MLP neurons of a small language model. Each row is named by its layer, matrix (up: input weights) and neuron, and shows model dimensions 32-223. Each number is 128 + 24 x the weight over its row's rms, rounded and kept within 0 to 255. Numbers have three digits each.
After each neuron's rows, "fires on" lists the tokens most often at its 100 highest values on Wikipedia text that the model never trained on.

L8.up297:153084135118106156123144117113156157140099105120106131166141112136073138098102136120155149138124147147140066143041095137150128141139099137121148157132056117079083119145108106140144152134151133103155124125094164137103149137153163126083107147098118114126120123127136148132159086165137114135111155144130125104169113103118152168089137128133111128142066108114125183175129061136155122148105160124148139080136137152116159136167106109128153115137105121094111111146145131107104107144115151148180108118132133161081152134121153145123107145151105123093117113107129172125102110115107131125
fires on: " not", " was", " is", " and", " or", " &"

L8.up1111:129093126128092145119134132100095098150124111112116148099139150119092120089134164120126114126082159114145134095090117174136105105118145135209097126112112145166128140125125108107141123145147178136137114128124091120143144150129146095171108114092127113129085165161148115094125093104194121151151130151106161114094149141165132162110130165138095137100140146128125080149168152113162114087108100071157134142109115091123168106128130105119154118111135081124091143195107133111131131110133094125104091139191141157166135114115127106145133123120124097134139137161091096143106122170179123132
fires on: " ", " had", " has", ":"

L7.up392:152164127105113092124130103110125119116134121095150158135141146130141122129135131178116129096160192130137126155106127088118125135147176128089134124128147133147085114113138133116115117084121134102123098152172133122130151089115108153107140122075151164135114128146153151141135101163108126143156113134123128120188105155126106147117106160132135124124121104157123129146108072110124130127114126149149106127129105170105135125115135121111093131133095111165147156072141086134126153082151166163096064122124096119096155124147097162167105083147169124146104144089141124176141162104138104107
fires on: " ", "–", " =\n\n"

L7.up475:177108158126091161091109111110125131152121151130106150134120111157108154157142123157154089115119083156119116127134108152132160104086122149144083156144128107120128129093107103164151139153176103131131098095166131090122122092130087124146149166145134108138137120085119132133112110117136169100141136101144132140150152122103138111132160131171149112150143129123140088122143162110139152114142208130133121128118133075128151094130107096136156152147110131110113115140165145178094133104127133164118101068125134116156117088127122134105089067077160145176106169135123132124126109090061122140
fires on: " and", " (", " the", "yl", ")"

L7.up278:176140187111181112117079099154147138174117134162137126125133145158158127108131116148084161111119156120177147144117110125135135107095157122121155141141129103102157104122127114134140129126168128054124108156132186094136166134153097154122154113105124151143131139124141082076087128143135138135151129161145113134120123128148117152099101120121126146074102103127141143119135060114134108168102096122132115105117086139115100091142097083170115121085112092142154115116115086113127153130172099142127113127131115119129128148129116135126121124143126125114145105146109174145096155126109166108
fires on: " (", " |\n", "–", "^{", " |"

L3.up286:115174085154159135113134115124135131116148101190138136161137147120131122136102186085131153143108152171119139104112157126085107135163107164171154092129136127132112131128122130137132130064159133136173187110159156119143145129131110108104160123128130101109088130126114155124108164172124129095063144144133097156146129144127137125104109131174158123104116068203121148162108148146129108145125150136162137107107112121100127087147134110115087115148149074133129146116160140159094064161129207077105134119142106103153115072134142100128126108124177112126117126115115154107090128118155109099
fires on: " of", "or", ".", "id", "'t"

L8.up128:157164111095129165102193112103103117124127179131149145107130096199116151107131161132099130110125168125135138133147101137136167140109112171114114158142129100114126062087134145134125143159123154135122113115083149131174127123145117063112119118098134125115150105120138128136099123129145096159143120098147147118134105116131117081119160077138145116129121108152171150122128131131112156155135153115166148136160109128168141132095114136140138145115118144118110145144105111142132164124162098117134143139144129120102128165105168136148147117121094113108140128127148134111112122079139143096
fires on: " \"", "\n\n", " (", " |\n", ",\n\n"

L2.up16:161126144164137114134157100133140103125118137163106133088126115132140158125131206093105075109099126135162128144113156114130133141120094133204132138114168128132119159134134110126151157193144148092126135138173090131132138124122126111143111145133134154090115155088138123112136079103147106143136150118092146136133148127164141094116142188111114147053117112147143128153121165127109132073138092112178143150109168150145103138166095131131131157134141143123126101122140115156124138132186128157134087131140148129173127095129181113150127136078129091119109114097116134152150114135132158130
fires on: " |", ":", "):"

L2.up1167:114131170088124131132118114189154116135142140132117130108113151107077135111136160116142115123134098156075117124101145106102102111163111097172103141163144111113108098128124146125129145087129173087170126091143128124134161117118122128090084133124108113115172161108131143124085151140138128111127174100110085176118156139129134112124174129145152112136118168113129112145159085121085134080147141163149142139123161156119119131126147120078129098081130101122099136143176143144092124138129141115132088137114209158106151136165106073100143131125129135135139139125141144140105136139131123177
fires on: " The", " At", " It", " He", " On", " She"

L3.up735:126119162111144117138096116125128168125129125108120149151146087154120139139134123119174134121127118096139131090125136096150162182103142110143134096134115135062114153157140167150142119151103101095145113106101171136173137093087121138138112117128120123148123128153111158154091121133111127136176116144167109089176192160137096084127098117124171140151122150150099093111151139127120146138117172154128123149133135165114173159113111134128138179118084111145134096094093153193137122116149100149134076134105129124168136146128167174137139147110134148122147117115099099140144128080108093149
fires on: " to", " into", " on", " toward", " or", " from"

L7.up907:129121127145117181141122109091179114191158081114120111128142098150119156139110113102178117102108124083092128144102109165073064120128145143181144087152109133085118100138147115097126157170092114166126116127109131096112130097123174145124051107144088127147092143119141132140122137148159117138135128141128181139116116134093148170132145102153088113119105094092156137138157151119114118108159105115134137128146164140157158104058141098129130166166113126078120122139111170162136143113149127098119142131132146139134158131125113151126144145093103122129176153090110116168100102091137128114
fires on: " and", " ", "19", " the"

L7.up258:174161118170169142115124136175133078134118057127104102126130140108127102144110149121136099126090143118137153189130105111137135061092136112141146127138093117115122117142110127129101132142157166116138099070166141128152149141133132122120122116144114137093101158141092128130128170159126121149120175119081119133101162141137136125131144170195071122087132132172144129126085138134158115152119146144146137130122127115070145121162122125085131113190135134136141101145099094107119120126113103146125074114116135151104068127131114121097174179134159129141132154145133142125124160128103144116
fires on: " of", " to", " in", ")", " on", " at"

L7.up74:146135157130125120133156149136130058149100111137126138123158132105142137108140118132117076156092123134114140056145173161103178152097121162144152121117127108182103100116096138140126087137174109110143079118121143107126088137161117100098166109122147143123114193157124151107093123123137153156118169113110114083172131154109123152120137110144118136134135125109133149181129175114139116166130162150104135111100148107069161121123094090162140140136095104148110132161125155127132130077130113115120099145141155094130126102098101184096123126163145148102141108150108117145064120155113139117
fires on: " ", " |", "|", " #"

L3.up1053:120115130104135134130091180145095095120125143107145144144097133141083119149122102112150132157127122152147132130080113129163106120111136159108148112154118153161140117113133192077058120078115153112174087139134136139121128151106138154107129123145116135078155143134099156126177147121154143113161145128077118126159128138145126109143130156114087090128107136140170157136089126124154139186133110170120143071103139149141144137143161136098165124161111123126129171152149123125091132138119133097123120132139153098120113077101096138097158165140171151125128100147178113121147123127119165116
fires on: " to", " of", " To", "d", "id", "it"

L8.up1040:118124102158153169089120110108092176136123138090165159120089159114117106127159151165089175087126132103126097120121071171150119126159111119131139138126133139137097094107088192128119104143163122123122158083144158125145173083080069126115138158101122154146198123149082118137116077117101121130128110143121151147102117190138139135136144131162144126131115124125126155124128134111109113138137131153134099097142079135158173163122106131123131146118145127155150124153171138112125169104127105137120117121154129083161135177118149110152126102130127092127089104145177123097127121171135113171
fires on: " \"", " "

L2.up524:138152161153128151104138112135143087133145080133103139087119111165087119116117133133143091173080130112131140128130164159158107113115139112139120095157161112154123153131105147138135145138167150077086128164123130134125147133125120108109137170118104121103123157114128115150123101172124123134105132109127195191111148124155154066125149134100132149103105105112107147100151084160144146090071082132146113103120153116139107134110149150181103168131153144127090165164073133132131115100151103129140105161167159137104132138116120104140160113121130095100160112122097124156127101116128158109
fires on: " |", "|"

L3.up514:123143191113086146151120074115137097123181133134098091142167110161147124144170105108123140175101140139113132141128149163137137128100194111145133107141131105153115109120104137107163147139122110158147138152136136088127125110141131163184136145089130125117171112118139093159116119116147150122144152134125127103116117142112143169141130129088108121141135116149125159190141132126121117119087129135132114081115105134112162158145075130108160115144110151132098172151160080142140103157131123117141130147109126116183126115122152121162150090115133185122121076116102159126127107115161116104
fires on: " by", "20", " World", " for", " ("

L7.up341:141179114124133119143133173109140057100135152165141113096130131134101117142118114178091121105134137116136113090129156146129095136140165114134096148135194155144137134142146129169167161122142084095109141127099143114158083118086097121133172150140168101056125141140126137160143112111127143181157159173108089111154129112149121153117141118110119120118096104092109121148150147137146124104101148128106126085097126112114163121103103125133139145127099150156091127149142143098115111117152095151145117171121128114126123138142113126129121142139095172134136078095117165112119124152119118127
fires on: " ", "20", " |", "ish", " h", "p"

L7.up399:137151140110115133116142096115121083143110120115098120129121134132103098149168137150089150115123175179120144114171142158078098135113124152144102148146171136103089127098146112131092158122091105100131126124139174108104129106140129131121108130097131122095160118132115164081144153173134119144119138132171147098170080104146125108135125165106146124093137120134152162097109123166134165164106181117132120121133122124163162117146194147110145116121088133140124109124107123166111122130094128117108115119130139153138085149143120090157080138141125079127149198105175105110150096112124153090
fires on: " and", " the", " as", " is", "-"

L8.up981:123151134114097111131150111132125113110163132128129126158120164126143141132185108172138134152147137158114112144156120112117160098129144143120122132119121123118097103109102148077112099175110152140086134101152141126106093106141166115067126103103121143112125153108100163142136125123117149131095139134140172113123097117114086107120177125161161104076136124144104084122170124135121155149118139123113143083152101112138097117104148134098122123141128135131112153136129130160120114083089126126184119143139136120132124099115118070138194088134129101129111126153144077111104125169144118140
fires on: ".", " ", ":", "20", "19"

L7.up638:140124087146170163156078154158128144086083138164079125085145106119120109148139112149174123118148128118182145066152130140115133118151138093070106099153118128118133117085129113117128148104168127121115071142136159104144149151161161118168096125120109138151131059138120124145159090104128147106126141122111161122123153109129123155144125133180094154108141142101120143148125101156104141148099140097122134121122138147080143144152168166114155122143122123148107123148143076138134100101163099084110120149117122142139086113137131120075136128115139155152149117110132101085115137121130103139
fires on: " ", ",", ".", " |"

L7.up1004:152145125116108143130128077163166122086140132136105122139126106164128138149148140077130137120126188142115100087153151112145137118159154102126100147118159132119072133088108125136118135092170127100168157128125157136147135105133114109131140132101104133098138164084123152146117148132125136123118156127086070139127130123145136121114171106130121092106078154139099091137111162131166172155077166104138119090109166125121099114099128103089089168134153121127131123127106119108134119145088110120118108140152147129150144086158107083144149112121117153118146099164130124130121189152172064095
fires on: ".", "'s", " of", " at", " the"

L7.up531:195118123109127119130146127096118142130108123073084154107121108145156110136144106154128162133103172168134099133116129152117129128116124118145128145131095150132121080139171179116084105092133116132103108132133122123147143118135110167148114121093141162143114139150115167109110082169107132172112103135168167149119106131095114123159196084094131130099111157056117105102126140160110150084121113130127198148153107142110100110118128120146150121115141121155120138149109129185114131186168132153118101135129144159141123107140149103141110150096102103099176145125135181108101133125083078112
fires on: " ", " |", " (", " a", " +"

L3.up511:128157136119118102136126101103151096117123101124148141036114112114142093090101130140115119113099122182134167114077131139200115188095139147149128105159102133163148100122151113118142149169108139115117137140138103150129139145112149143098144143146135144144130174127105129088113112106126106149127142184140118140117174136163139078133125085118135146113137100165118154145145169155182146110138112140113136085088146133106103114091165111083099136096109145142113112134123156155146122150158119138146158124113105152106155158134124131127089127119127115101096153148118152135136130159117131156
fires on: " |\n", " |", ":", " Apps", " code"

L7.up30:120101120171136130116177099168146124102096086142112138123146058130125159108139106121107102139123177130098085111114111185124146109138099139132173101158105120107149138177101147122145135132143125132119108151127181129149095107103138136100114151150125138152179133164106129095136124131109107117131131172148219145155117144122148160134104118138109127132132099159131121142127139163132140121151107142164173102140132124138156125172102106122128095111127136156130113090142102159140088092109147124134145143133131094123115139156173159152086087147122139098134114129133139122131128118147094087
fires on: ",", " and", " died", " him", " or"

L2.up151:130117126066126102119124127156142164154084134144134128123133128076088130141085155136156126158166103150103108148121109129128095130170123160139116092143118068114159132096126097133117163182126126117151168097129159157127144113137132167105107133112126133149114116165120123103135127151118092145090113143108153138121135104141106119128147172107151123135129112148189131139156141167126155104124155115151132125101107160131132125143098086162149154074157106129098153106140117107115153152143139141158109166164159123091115140104161115130108140116150110108195117115125139129130095159135147093
fires on: " was", " is", " be"

L7.up501:104159107123153150090128104114180133150122106129156143132125114145147106116145131119100099161124112098157136137055147139088121128114116144125149156136107130142143098137157143090150168118119107080134131115152189133098093134092140150158090155140152116133127145132137173153135190111155126140105120138144172121142125114102070151127086142079095133133105101140130125105095118166165118144154116119147143117116130115126128100157111137105090133121141172079141118108144141089108144126157137121154104103151113124152152148195143167132133143149149137155135081060111109128103122114114118122
fires on: " L", " in", " In"

L3.up485:141157162139142105140114105126094134109139081099134121143180104154132163101109120115149122125100104106164124086118076086145084172124116130101089118119175123170127090122165114147158130122106130106127103135149152129112128122136169131157153139121141142100116129149135152152138132097115120129100129124122113148117126136129125110125101081122142113108112121103103123111122150146107151119116151135128128141148098130119174157097085143089115130124145170163099173108109163139161131136103147125090121105126144120142144161097159147143126122114136111108149101125128161101117137119120106115
fires on: " to", " of", " into", " from"

L8.up555:113164086121146079127148148090161173120072155105111130140146120127117119158122133122134139108143133130136136112150120101129124114121110150079112121165106114114163146099108122148131154115179096120135125152112144105118176108151163148124073169108123107075141111098143080124124091118112096105141096127123121090127139133109142109143113138131146108140141092130087103156097083153126120123163134124113154107109123128138163120162135117129153150157163123114108123129103151158117098164130154111132069117135134131129119150102132131159085133140110165149090143140147140083069108099148151178
fires on: " and", " is", ",", " ", " also"

L2.up845:138170142150122095109124120138084104180107069146134111104153126122128126102144110125120189106186113134156117103159133142091108142119144138132122105106145117081117123153124103116124106119136111126151084172165119099134160130101149169113169107103126092125129144130166172158150128103105106129136138150099137139150138153131127163170107124156122120148134111114104137153087125159114124083130141132138129106139110119148109103084099163082113132112111070169148127110106117116110137120152113204107088162140127159126102140110131136149119133174175129138166153129130135154144106102131096079
fires on: " ", " Eurovision", " conv", " television"

L2.up470:108123141122131096094106151119113145132151127089148149117136133091166129109119128134166116114128110113122145137129107120105143155104051136114134127114142142130140089162170129105138107151111125090106126101178124148098170128069116139126135183124137114113147121138118146127152117137112129204138128098135106120129154156064144112132125104112099124167130118098107131082143121138136149133135135109139106144177147138081102070116142165097172128135144123116103167135113152101137092137136130150161126130132139177141095133202141152124149150169089166086084147137124115137129147108087110129
fires on: " to", " for", " from", "y"

L8.up247:158163135127153116107155169144113120178127149096112127133167122132108095126133147140126106153109164129165137130142148134106174115134148145107135155136118121144146131127136114120080087129113169152116098114077163144144124130144141057144101103095162170139155139095095159114162148164160152106087112122104153105126133112108099167094132132098136100131153148118155110134168095089147177116122120143137134127143134121093143119114132122135157153116135086090076134154127091134157136099103096166136109137133108120112144094121126146108149142132134127098151090141128155121123112151151120139
fires on: " |\n", " ", " (", "\n\n", "====\n", "===="

L2.up263:153162115171087128125126170136158161146127105142126134122138120081119107162158138114091150095140088146155078074128157112092119097124137121102125127119144130122172115143108127143114155088108101113090181095124085133109096169102165135117129105146130129125120178065140133153139139121140131136151136113071126140120147139143119137124154177126132148079125159090127116122167133123141109094141155125143122114122107124139133140130162133164128154060135098114146126120144121145096139152165099169089141109152145112129082096118145127127151148101153144125125152097144091121121166148144108117
fires on: "\"", ")", ",", "$"

L8.up641:137132137089135186146087147108108130168096095164141155117147117114142117097157145113093108103130144129112107156113125155143114101138126154116105116120165156153145112105106139092131117153146098115133153143133128133131122179113143082163118139131127129149162157143156129179166144153133128137167170172125131136151151107134129131137108140171128135110094097132092156123102129100156122136107143109110144122146087131151103147145088112158145130137134136102114149159139167102123170139091141103121123152144112120112139078100138162154166140124124125142114165170117109167127093100137097145
fires on: " ", "20", "19", "W", " W", " over"

L2.up240:164098088101100118127138120105127165062146112147109125161128115117155144101177155085109145122110122118175119140056128103145106123129093130148166087136122109125144115156141123112127096079120152157124123146129132122147173129178107157103167163115114125172118150122142157111141117150143115114129130043131164167097136140141117146118194140113153082157116128163116087122124099140144089131159137147123135144159111137132104131101086120119098110138111071095121177166132175098129150135110111132096142111128155128157110120144160124111142128103128155149136126159126130149135125121101119141
fires on: " L", " Me", " to", " Order", "int"

L8.up353:160187151140135134117149103138118129147124096130124140159115142142126151131124152104113099156083135148133144144129169159112109107103139157100125120125097117150107125150117102093159145137129141077117114142153095146119141132144105151178079138096069112111127126179113109133109150103105123089105131141130115127085143139117150112162149193136125166111137117115132130092125120100142159168122143091119144133110107160135125111136134110116128154150147148091114173135128139154114112111125110147131170102126123099149123102188109168138115117142102139109108161110155148149174107129151112135
fires on: " for", " and", " with"

L2.up211:161123149152074080154124134114151106134095067144096090124112146083135132129111099144113158122136125139120143135098117107121143132080144114157117143140147162127121154147147146153112098159144136095127135151193091136090134143168142165134157127121167109105108133113126124147122059134134146133113136133130137131136131166166115108111147160087149137091107122154148155172138091122187123106123123144118118076060135106126101118148101142115123139132117108126108115167120114089111124127150103126123098146126117114142176123106123141120069104054159158136124135106142162117097128118083115119
fires on: "),", " –", " Japanese", " |", " (", ","

L7.up139:128143147159128141145107128086077169124111165092120111121124107136085130113125139169111114130107132102122125161091165169123148088073155121164113145157164127104124118123176112104157136071144098138127123092115142137141129136098090125134097118113061114124104132167102072134075123085150136129059132083148133151142095117117172112113151178132131128137143138161149119126125141148146144167124125112107080124142128091126121074153137094144130136139082087105122137130166134162117147104147153136084115095165109122086125129133133122139158108149126106139130131129108157069141143099128147143
fires on: " (", " as", " were", " with", " was", " and"

L3.up510:134120142083117100136115133184114108139127165108094097116126111113129108110097093113138149140147110130144088152128113107109148129109096179158124119168120154121126111123128138118169081130141133112137088099148174098150133133132150124118161107125124101101129130136178114144117112123159152125083141124123121117120109149127149087119120087080090127168094163115114139148138126145190138079126122139160107102136151146097158147091170189161144082114144182173081091120089130087138140117129142127121134114167111113140123150144173175150147147111115146102134122151076074158165118133078096112
fires on: " from", " be", " of", " \"", " to", " after"

L7.up733:089175149159158098139104142107151119146123050139104111130137119121156119145104109131196135171164137139121104132125150150119112109152149131056111156119118132149133086149108147121141117144163103110178110117091138140106175108162064145151114137108134116126118138125139100104103145115084125138159136136184173143130156140135141102129153145136108091078161128102167114109162125121132145076164132089144135140134157119144138098158127141134126119124110090131055144156149114140131106099145114135128151133140141125123120167095115134133157133150134127123108151106098131127138124158115138104
fires on: ",", " that", " by", ":", " the", " of"

L3.up780:128114073085149115081157116110134125126133180103150159172146146135129117142118157101144096114098138127131153110093108171139147106160130150091095124111117133102135137152135097085122128168126150150091186135111115143160119155162121150159205084136135124130153139107101123079124142131133120114133147123114119132176084111116169127142162136103154151096144039125121142099148143083099148118152125114140163135116121120124137165135099174139097127102124094163115092165088173152130119128091101103107125131130149101133111112128081131094143117098115117127140105117144125132152110090144062134
fires on: "-", " -", " ", ")", "}"

L2.up104:134121168125123102130161160191110120135129160142102072081118103109130126150131107134129117128134123175169135137128129131093099120149109121152145169121117152138160161137096127098139115112120123115114131084096181106158096124183141087120119116113128129111124113127144109066133135133125169143141146104117145121109131096150112166130097167140113137147114117139111077119103164139134138132115109120128123133114120146090102103098145133153130094150104116086123108075091115085126118180166133121089131112122139126117120105091130155111165111112148135153152165088098121154130114121145128095
fires on: " and", " life", " career", " or", "Career"

L7.up669:158123135152095160124139078114110155135132141117113129143109114121142111090146104117103135131168157145122154121118127136117085139095124087137145102123180115127117102090126111130144136147156107128115125116151114108081121089122087134119099142094157142129128187094121128139125135102140105173105137079144160121111105138130155113114140088122105134122092147143152122134153125156137115178077150157104182095113106125130105154138121131084097113133151146133113162154098075130126090109099110164146145133134151116115128099135132125117153160167052132155152122128173163104111110143123128167
fires on: " F", "0", "20", "19"

L2.up540:140142158103103122117143097131125103125126066145077159133201125122088097117138128129160134141078103159109095090134146111156122136143159143137126111137143156149134141108112147120168131130141134113109097134102104100123176149137123121108161173149107114141159117115128102129132114161135084131119166107164135141121153112148140102110143152162167097104150154105128057146102164155150154097113147140156171120166179142123142081157136121156116094120173122140153146156162149126114102120176135102133093113122116162110107130136136116142138133129175154139095151102140135106146146114078123128
fires on: " The", " the", " Port"

L8.up840:161119159146091152139076101127166107124120108117161149119154108103123054108100136119165151137072117137084129126173143102129113169112131093160154159110110127144107119155141122094115157112120157105132144148124137085100112185098126127097087132133119145136120121088125163110123128154111105096146129129132177137140182146148150128141113080165142100096139120154156111143118162139140131097120163146153121110114116176124156153106116121173093119152139135126129098122115092116126100130129114106173107081121148148105156086073141107146101115125153131141126171137081082119164149131102104137
fires on: " P", "|", " p", " |", " The", " Grand"

L2.up612:118124090133126111120116130166090188128095125150110127118154110076113096110141079112114126139121131150150133094137129139092130091161120129119144151160101100146160132175075102133174143107139157096124171119131122156130100162142124148128118098124072130115091124120133124148131124117108088126100096130090119119096119110132116145157153132133112151132156121169143145184098123147120139164146150098142141148146153137081095057133125133142157156070144126137146137132135132104117114145130113133166129152143136147115167118131149090127113141106137114118149129082126127169146139125143184133
fires on: " it", " was", " is", " them", "gl"

L7.up883:120105095133116165143076108130154141121119173153139151099104133140130139137083120127111102110126133079183135157129118083145116150126090070128175127174114101125163129138120132132140096132136055155173149118091136112102141104131131135141151112094141146105180156128154119132124139122152160161141123135106137112121140144184112106146108118161122122092092127153148147106107133114147125151152134130166148138099151165175169082160125106134137154155108120115144119102124130093153115144166182091133138137166119148141183131106121142105142141130124125138139048151100117147113146106132127122
fires on: "19", " L", " ", " a", " the", " W"

L2.up550:141117101097079146063162118136105125126124114127132164153137130108147145161108123090135115124095122139114099134128112096088113101125130151175120161144117115125160153165117182126137146059137119126118142136099097145133092157159131133106130113169096151138110162099139112126148145127132104138159108125107151128124100151057157168126124185105145150092114126150121129107143144107105114142106137113132141149075106118091097163119136151119138187154141092195125132158108135124143100111099110176120162134120109123094145172122115146144129113099136128130099137149146152137079136125131145153
fires on: "-", " as", " ", ":", ";"

L7.up277:171076134112165098111135108135161126094136106186128144140142126101134134150095131123138100145142123116133096114107113135149126108135116137150100113117081139121124136103110164144130119101132110085149118142117150139107186158102129103151127109103140123156125151090130168162159098102175153109101133170166093139173147151089082112116106119138106114085118134091141170102135128144159113152107136130131089128143157159128111165134141120113104128115141118146138127119103132127119096131154159158127089160173139116149161128121114110128137123159097156121118092130137101149125123131196114126
fires on: " and", " ", ",", " or", "-", " first"

L2.up1095:132072106142154140128104163122124145144138155106141176147133093121161177111084131131168140102093132132146127114141152107159084146129119109076153128148127137130137134128084114115173128100195119121142168125131073148124132145125126133120161120142132117097131116141099107142116179135111126153158120176104158147115124117068152091124124134135183189129109117110143089073119076147095097142111109109098132150142119123133065129133130145147148081104133149208129130161107118110118107106120148155129095131136111136158130173144124126152130130136100149128094115105103141120080138142100109124
fires on: "-", " ", "4", "2", "5"

L8.up394:159134110094131175123100131083148118124117106113115164137113188146143167105107153138121134093130126101142144118144092078115129165131132136132169145131101119163151090098125147134117147159134121129110182084145145098146147148132121106135169124151143183133167114078133147111134125134119124116059158164118152138086141137097140096117112081102104126138116113162181121122147099116142122122182107097129128104132118137112117133125108109093133143121109134118094142078132140113104183113166153115163092129135098080123139127120165098116100108103134105130175094124090154091148152119151139178
fires on: " P", " an", " L", " \"", " “", " "

L7.up293:099142143137145138163129111103130123161119114178158133114143118108166105140120125151142114101122155122142107130101071134103108068167116095094164106120098152146133107104103122130133141172113130140116136129119127110118136162114179130140102146132123151122120118114141089136142108143091113086165169137120132153125116153142181166141114110121135134139107138145131154095149170123153125123155112132142127103174125140151129135128122094139075147119089100159118121126172126146147149111108128114106109144131124208152127129095119070134133150127093135164098123130102137112106120131134138138
fires on: " ", "19"

L2.up668:145098098153101148123113106147145120173127099091127127116158139115149125119146142153123111123117152131129090143107173129137104156100135130108130188143143122132071143134100154096150136130148115167097126154115125116136154117152138158146167135120149138115150135127129116154116093176108174162135109128138110113112173106134114134111178134106187116084106141078125156139149110183120138075109142120163139114083134134154124149147106170180131095118158120114139124157156152172105089120128146109162096125135107146140125078128138084120157112107148164117170123128088171112109101128140135136
fires on: " the", " her", " third", " one"

L2.up90:115122083127133110116134093107122143094113102097144183155081092099114143131164136125128130146141182138123116157142145155158144067093101143169138128128138127121065155107120106165135136134118109137162126127066179110113144156100129148134136082114132129108174139122115165131157152181134113108124092172146118102106128136100066172105157121158146129124126165128154148143142121144110125167122134108165153125157128139158173132175139132150105101133072136130131142095113162137096082129136131113130088122146122113115119101082101164138111085160095154148128163181172108110147124128110126136
fires on: " and", " or", " if", "-", " It", "."

L2.up533:159162107101144087132127146145108135147120132095108099117091144110145092105133088144135081120129126129162102126122135148156123137121149139171145163125134116131139109154114136105129113108135116085114130135133134169134115154137134118094165151115119111090139121110119122114126210122142138136090128150119143145165132105114113124142169137135157117134151121108115124123143072154126159191111101105143184132110128131142116119121112131083104133137154127138125094200112136160117094088155110148101117122166157121092192134167137090106124115139145165126115106138147120140152138139146165169
fires on: " ", " |"

L8.up356:131108142102108127100126120142146134136131166148083148111102130098147128173106166135126152120097139093160100124143104127130092133135083129084086158153121121113138105091138119110100161144142148134145150112127157158120150122133091116155146173117135152130117133158152125123095119091120071118117137160125159119096156143099129114147125153094126109129166134131136099136139131155173117164094138128105155091115161119090125102113117101139097146103114078085118129130139149090137126122113123158154121133091109122123182148092137131173141118156114161145170149137153105104143144139132152125
fires on: " was", " were", " be", " being", "ho", " he"

L2.up234:153112152113076123136132094143169135155129135166115077153130130163141103131121140102132107091101163116150154101092111139073125132130141168103136132112119103128169164170171168128156137081170138116147145154116109139092158035110057153093181113121150117129148133120104114111139096120107121128116161138140113124116133098136166118144146138106118180100122148146109108134125127156106150151170100120105124155114162116091088145112138116101132133107134104124147172114181118170099099138118095131161116160121097150118118111132118133126157126152113076136172142119139137150123122133097165143
fires on: " had", " were", " was", " having", " have", " –"

L7.up893:095193143060120088121165138162156118103124125113104135097119134159143093110101135105121123120128147100158103122089136173092173136097112151129110149125145119153140133158153152139126152149124094088166124149142106159143116165095119150083146094098085127119138154105124126168109135166116106142104152137160131180143139105107127122141130149080099135147124125105111130133121139146108147100121136118110166138113147122070060109120100113083138162128095153137108138147090117169131162120189111154153134137115123120140155129155176122112109172140102133092132105119152157136122126118102089148
fires on: " |", " in", " on"

L3.up962:180080090114104126120152157133140138138120091117134143146150123105186090156151117128102156113145095154143085118109144131147126115125140129130101146147086124082138118146124137130119114147133108123155155111168140137106138163125158112114117123116112141115077135102145083135117131133125187141129155085097097128138129152103185122125129141118150123071076145094155096107145111116136150146147137155136121086092133111163151139163101181064147146127134141184094155133138140123120143126177098144152132109144146128141159165153111114157119112123108134147100145137106150099117122139166142145
fires on: ".", ")", "\"", "ar"